config.toml
vocab_size = 32000
rope_theta = 100000.0
init_std_o = 0.0239
learning_rate = 0.00977
lr_mult_qkv = 0.5
lr_mult_down = 1.5
decay_fraction = 0.939
MLP neurons of a small language model. Each row is named by its layer, matrix (up: input weights; down: output weights) and neuron, and shows model dimensions 16-207. Each number is 128 + 32 x the weight over its row's rms, rounded and kept within 0 to 255. Numbers have three digits each.
After each neuron's rows, "fires on" lists the tokens most often at its 100 highest values on Wikipedia text that the model never trained on.

L7.up670:114071117112137098113153133055123131091094085148113157135140144152139152103126102103114135156219149148102179125169151101053092065161168185160136194160097133111187142067140168164209126121124105113047129146154174154107141111081133129127104117095119131137106144109091153161128115132144116108108110177125141085116132128144106078152117112092174156111116108109099139112149175098139080148095145130121098064086142168169130103150120143094111127137119137089112107117156127072127136103200104111183197096132160107136148119149062148141101061101171120153077121059100094124142159122139146101
L7.down670:151142083076128153151179165163121143092165126079145055124120124111113122103116156116119171118091089173118061119122158097109105152130094049158116148104068109131111126102136193181130177161181108121160125143112097162114135160198126131145152128136114177151093134171148118104096206099127073152203090119097128182112141123114158150194106099186080147138114120122153132119134108136172181072133101082070147107067085106095119102074197124119132131151115176143104066116128122183126146110109148099142121116120130120124138122173084073145144149168125101132140167122171092109110115115128094159
fires on: " of", ":", "ia", ","

L2.up529:144195182145106134143121187147194180167093137140153070139118097111129072158084113158100106125109085119057123091118132176160119150092093130189119153107109126122149120169106063132076119103140133132167139106143097145129140095046146096180156161129108150108126091095160126137148155091114089092153128144118122158113162077180125183183128106126132216128163105153115112138114081140167124137174137170073157103204132135095156124197104135106145141106126116136140155131119094125096079062139126132136087111148133194134166183091153131116114155124126096140129137107093103140168109101104112118
L2.down529:083164119107108157150172119168108138094176140123171085138177129106135098112146176081147133150134103102053138166164141185119107144116160087181112189152133101185140135106142132132082165109111176146144135081132139107135111113116182088122143241125098145115122058110116109121131126083092092145101090158134129102114118150150114106114186140096142135152128121140102210105069161106128098150141129118100123099153095120137068140101119129110149163183127120142145134142127119122140108123095110079108129109166129121145166121126072094113083137126076107052126208135177133163060131164165150138
fires on: " Type", " Super", " Semi", " semi", " Light", " feature"

L7.up607:084106112117123142151076102164082173152105113126142090161129119109108115109109074128179120151106118147167127132192122195118150057167157090173053128108114113122133114176176135203139146105094241122088154145134150171121161100151081102166128175127173105153122100077149112144161115100100195103089112118129145076180090120077142086149204152129138113123144143114109157150132101112122170135110091063094106134158118145148064105134159187121160109141179091159126083073165127127152116116100096213178088089134038135159121146160118130110128117111161144166126101096163206157157151126124098129
L7.down607:191098180135144084146129093075157071118142106075104170107118152047109104130137113118125069181157093202156124129083126147138164147114137116107117161146093142114099174128158162208116134089138189097151090143163131141071096144154126142110087143133105078192169118135139093137114123083121098127130187086146128185177120052103155104098144123101131094141100104147145132193107134160104100153164113160096156164114122128119130106118082103066208124177095145106121115112146157050131113138121130136161125156161138138128148055117117126118156140137114115095166152138111110125142136159174162157
fires on: " re", " as", " Release", " like", " by"

L7.up1122:176122157188200037095162089152130168156123140139165160133112146077047144070139107108097124163162177105127143142126175145123132146164110086129105140069132064198126143177134122112087120089095162080080131151143139106103131135085113160142135175146086068150108132145111133173121148183095135195089080175145086170098138141129136111158173151118133157118179139136114127169103133103102104110170167102088146103131088172114039104107098152137153096110116067103103112091100126109104148123085168122174044077122144102143129082122143169131126121132108156171107127095097138102174125145141138137
L7.down1122:113143196076118162178158098163196131121136123109147123173134118203182122156134165173128067137080173133138060149127129083148100102068074093092098118153112176010108186113104122149206108067119135148157113111152132122178124154181106104205158092144119137132036151106117121125117142130075113117129111119092143161143133109163115122094213089129114156119078094105128122117152110144115176132095130137060136138133133101107097169155142058085135155092175153143110166088159153152149130092120158113116094182146109125173112125170094086110116140168073159167097133146157066109076173136157111115
fires on: ".", " en", "n", " In", " of", ","

L11.up1514:111171105146099121152090090095117139121100099138116126183088157095128158133130164134175110125109170119123154179162173156131156143157101141109117167108159147086126148174176122097078115133147147147140146171169069088095124211130110144149108159094134085209143124136188164112173161127141153179095145126122119121118139180119118133154048098183103198196085167132135192125151148102133102150084090122117069174157066105174059132099129105146150105152131115109083149133094144135126136143091122095100169056129159154100150162140139071154144112106078139148160123172138201114173096189124144133
L11.down1514:159167132111182128104144128149091143108133099095187054125180157122166145118156153154122067090107161070153114139100197174158131089134185124112135101178113157123132113086195130186113158152101097160140128073107164139123100116135156103117168120149099089133104133065188126077174113168149110135179104146159081141158165117061152106165040089103132167117148126093123104133134170142203091172099196129060136086199087096138105105127129058161084108102105192067143130104085133159164122129137205144111088130128165116091073131117132185165129114103121099181096093125107158150115106131147096120
fires on: " of", "mb", "2", "ly", "ul", " –"

L7.up577:166141087136128179121109100138118161180143137139135173119111059090064118092099155129076137094153147113146079118095159151172105122064108147130181127041083095136170141184124121057116091120145163145122139111169137166143163168099106129112159149160100177157101121182117133148078174129090192134048148052134101144158096171147114172138089153119099068128136164138126135213154117121100118133142159151095119161214125117112159077172124100138076143118138125087126072171091147115122166136038083103156157134176126111144143123133139137100153130134136112118082163102123188144108158128124098135
L7.down577:090136144094143137131113149138127136175118151098110149136090175096144122143144110162163152124124152109122110139158133167133116119106083103144076119142141075081149117117166126111093140199152149137175065097134153155160136209118113129138158146128153118092131131085088104093149138125180127119108084072117167168162119157146151134145130156172089114186120096108186175184150151131156086150157142092162221121098104154094134114103064092139126110119095105109131130140165114144061128134156072095164175197133118066136112125133122123122168048086094160159111141161154060088089158136140097132
fires on: ")", ":", " &", " of", ".", " ex"

L2.up1080:155117126169088151118102153118145151118155068134168112138089131110115155107154103082144148134204167095081117135154125142137132123113141148122090168118121128131170114165077130098108190085171163129135126133184124134144162123148101116112148086160132137131116147129179158090169163127121077105094088172075111092155130120112122194108124140169132134077197186176144092131164090165133100135167118159135118106138100133120175091093129066157136122177157177120176195143075143100100094087130090158118129090141196161146091126131095160107139088162152133101139108092077104145199075123105122105
L2.down1080:071134105154167151059141196168137085121153114170122135186174133200134073134153159080184134113156108118153171150144148119106129112098072112166151115175150158163138175115145089124155140114200142112173099118135132175125065136114106119161178164081193147100147098116115161096120136127132103130117175147154087115146156176182165096111075097110134125183111137132045110067128122115102127058111082124105161140129123177118113145155135088140168116135205150140114090131122117143124073103120162144141142098154091120090156128100120118171139182131136138142187121187128162084090060125119168179
fires on: "pur", " Val", " Abbas", " Uttar", " Islam", " Milli"

L7.up296:117149118093151147195086150113131147045102112137072177117094093115102120079157074165122109123155166183120171081159138138059102115067100135067149130090098112123101128139096154083132144099119093089108139209139167094138151156096124103120117127167153169137070176116171121093162141133105132148139108078160094105191134033151133093069128151066051143130163121177137123137175139136121113179123107161107066169113166083140085132089075092109113120137092141054104145179126118085144122153112108159081107173140100146110155141148178149139157133131099139169179130112204104103122104173101150134
L7.down296:107127100139071115156128076131144115150148160063114143126094171138132112112131160125160141056103111103118111136114124126094129172135137150124128125115116111108144116095160083099143178165133135101074131164129134132092129139155138163173136187086124087116156078209117117123130089102103147103163127096077134146127151157117160115152120166117125120179192107155201108174135125124117126129123118084172119128109138137110101103145053049122121199178111125121105126117121130112042108218148070139185156153106130114137186132122095077088176054155132135150090118132188127116118178057169154091
fires on: ".", " |", " to", ":", " for"

L7.up516:130110104118089078172119184119118141123081126096169083149162148054124137093114157118138105110129123204136114138154093078147137136134152123136158150117158121182124123128175121121142111070168112077123120172172166086091108136109090139062165135124143118174187188136113086143144132086170123111125170166168121164120090136081168162146086122140103135128109130168129123143185140130120164112118134117109138106142101125130175108077170108104124115095150117095118158169096161177075104122102117099142099160085161151128173101087131095108132112141125121183144106185139151096148142118159074092
L7.down516:121148140109124147092134101105112160099211143169114135177129086162122097147159177137123160161137130108133151117144157101115125185120094131167158124113175132102099115114178107165144128126121139120079104122077094132168106137193095114156173096095102098113129126197121224169109153188120127160143150087102160152122165154185173151175090119109148148139117140133123114135211119094104157139161116150131119137060073114140108116076106119131081118115152150166147110077081160120210083134080113143096113107091153191115165161221172077093146121153115064117100150172152143146067187088174119089
fires on: "s", "th", "en", "d", "y"

L11.up668:114156103120160124125106090073160133104116098116119159088082057082102146125100158149136175133172109112123125115159140097122135141156088116144090143141120163144126099151088159087127156145123120156098132113103098150210089118099162088139146160157149102076110117130167083141174112129108155163192079146107120039108071088167157138092114136233126137074164141153095073129130183161125219133123134113072087118112097100101094189157126138103177177116130121157095182082069103173136153149119150157122148106146144149152122144094122165152091127128126147170167173123100136122163117144099079162
L11.down668:128122109162098155156181160145110115111120135129165168138105108140099142115187133103091107129127132112139115088088136183137078171105073175196231151171110116074171148091097173188155118138136138121158130138133147161163147088120154143091149151132100085169101106087140065127138100167150111131122151094188138119192132185169125134113125152143142151101099179152150123067124157090110095101091151132056176155133147112110126121132151149149073112135150095132085120168140080171112130155140113068105151116097207169122167130206163148142128160080104104156092111136088148098089140112112102212
fires on: " \"", " is", " was", " to", "\""

L11.up157:108172106195142169065112097137080135107089115112091103126145123105116139060095106188119127114152115128202146138098140146165127146149065149178164149079144172130144149170115085109126102149067095167142092154147146147182122143079124112081173110144150148103161089099112106125102114149124126179118142123086084174141089119152147139086120067196076069154148196103096107140107141131106133087092112147148123145159026167078151111117089108106143118139135141072092117122126163070153122122055146143166080082088169150159115192146123085118132178118117163139143167173122121139091135133139119145
L11.down157:108202151187096062172189157175131141095113090168118116127073157180157143096150140129109121143157111128138163097121155142091092098137143184106120072158064149140157100122020165156100155152150122136085131077139146154114106115099084116087109138153131125154112170087168087176054111105068159165121125145118151148061152189126161181111133097143129161086142160095155131095122153113133118124098078169084100114105113098149133122163116132074111126178132075097160104123099180132188214105175170167132083065115077173143192122076140115096165100113175115117087132115027107107136111104125135179
fires on: "s", " is", " was", "i", " are", " were"

L2.up1121:126150126128194192057079106152136135116133042209116134176101140139074102157122153144167146125086184161168103176141128155143116149050164158187082095143124139157134151126127123135168151109085184102004142118157114109114087085123054112143136085139168157101138096135155138076101116134161106126127201126125149172119074088068134110128127088151138158089090176129103136124106122123115113147100105156104101140085151124075102081122093088117159132115151086123077100132179139101085108074132115154112109134125130134061126110141151153123154106126205076174107167137113117132114085128156162146
L2.down1121:148141140105162116086145166124118109108111115151098080148109122106149133104154122111119162182113189163103135143146137131164153125089129079152064125122164116101191115093126140092163147142113124095118165094096122126093101117138155164156081019100131167127092114125162106106109139099124109140140155060096093163094079113093146146144172113148130142131045102100085148157103115079136144170063118130105138117062140148109096128143098129116163121132174124171097123108139152125091097114070125196131096165130128144133138167135152112106164098161163125146144123187077168137111146072120140164
fires on: " moved", " switch", " change", " changes", " flash"

L7.up1316:089135120132079152135117156151142110076110133084125080128122118088181142145121101135106073095155110130134083147134097120115144160123079156122116121157090083076123108146157151169111119111144125110096132168135158090110149097093118112129143096098108091179094170122164102144161118141143118137091123177137166095154122125092167108131067172126150138075150093072115125074147130073110139129094115101120140186121109058112066125161068064129151178075047106118104153130132133128184096124168075150148086135083143131139153107155140138185170150158107096084087157196160172146159133138153154155
L7.down1316:136151082123218163134118128146101135093128117132106091133139099127139163189171129176159101136078101094220127131126163109093148182105129163115141100136113096112092057125146136108163135168093070151104179192102087128144120118149153130172110123117062074118051191099142112194103177233116144119116146149152110070130070132032127118141136150121111190171161158121118139169144183072132099141084135084118186114208067155124126110122155159156149164103165112133155186120146110099123122152148160117148159147162181185088098128101135158152118188149075150168108149180161119119139121094105100143
fires on: " of", "-", "al"

L7.up1182:119135120163164114157084164155163124138124159185119153145091078083072103099057126105101148112173178180202055087099085088110139078130155141151102125112139113175135068131146140146111108121072086103184091103161110119139171106126149175129148175124073124156131066122145138180100169138150159198165064175176130171141196209110088117126112110110164103127053102121113153129167166146131148127137143128163121109114120147147167112132118071164115187119110157139114087113139121114124105112114120102103196122202160120090168189155122126085154056061076107053076122192140031140141124204117148138
L7.down1182:132143076139066144137128169122173150069101095108154113146122123137149117139121063133142081154134183107122095128098121153123116125088163114105151103122116165159085133117167098126174206094164123152144145104110124150178142139168151128142151149118156127135097137127120138101159116127113140127116140125134083139088193051107125098106141087117131148142143094099126124083066103114085129143134123202123154112065158123118115126183115093117094088084149078142136128126150075182104134114104162146063086087070108127169176174110104125103103135133177131145081117084104120128183171080159087154
fires on: "s", ":", " |", " history"

L7.up913:199069083164065198159111097147072124065165103123152114161210161120092139168071106141176133136133163140127148082111149078096140149102095164107108138098117134121136065150148155118128169077126139050098161132150102141177111176153020180199131102078079109113157158089133158117199174103127062163173097074151153178079158122058093140073130107137134127096169091116118156076144112153162152213130148106079128125136114146110094171149133094167141150143142117147159124109150132127132150133155094120131085118155181164102110076107137150118109109172142157034099172145174125160154150138144160171
L7.down913:144093172088140156151118132109189122116139113109147124126118139106168055156116097084138219108159093171114122148136158177143157131153118082100202132123149178111131180166175144112119135136152129173105104137102171129045160140144090081168093123106183130154086099108157132117140103106071191144131175063127145103140146177107132115131191127196178164101132100121078131120134161116194178104116106138164166066145173139104139136119095134152054116129146181174110114109155150123167169093113128157126167127125122111095111105106105128193172140163183107158174150143125111137107152133127152168
fires on: "'", "’"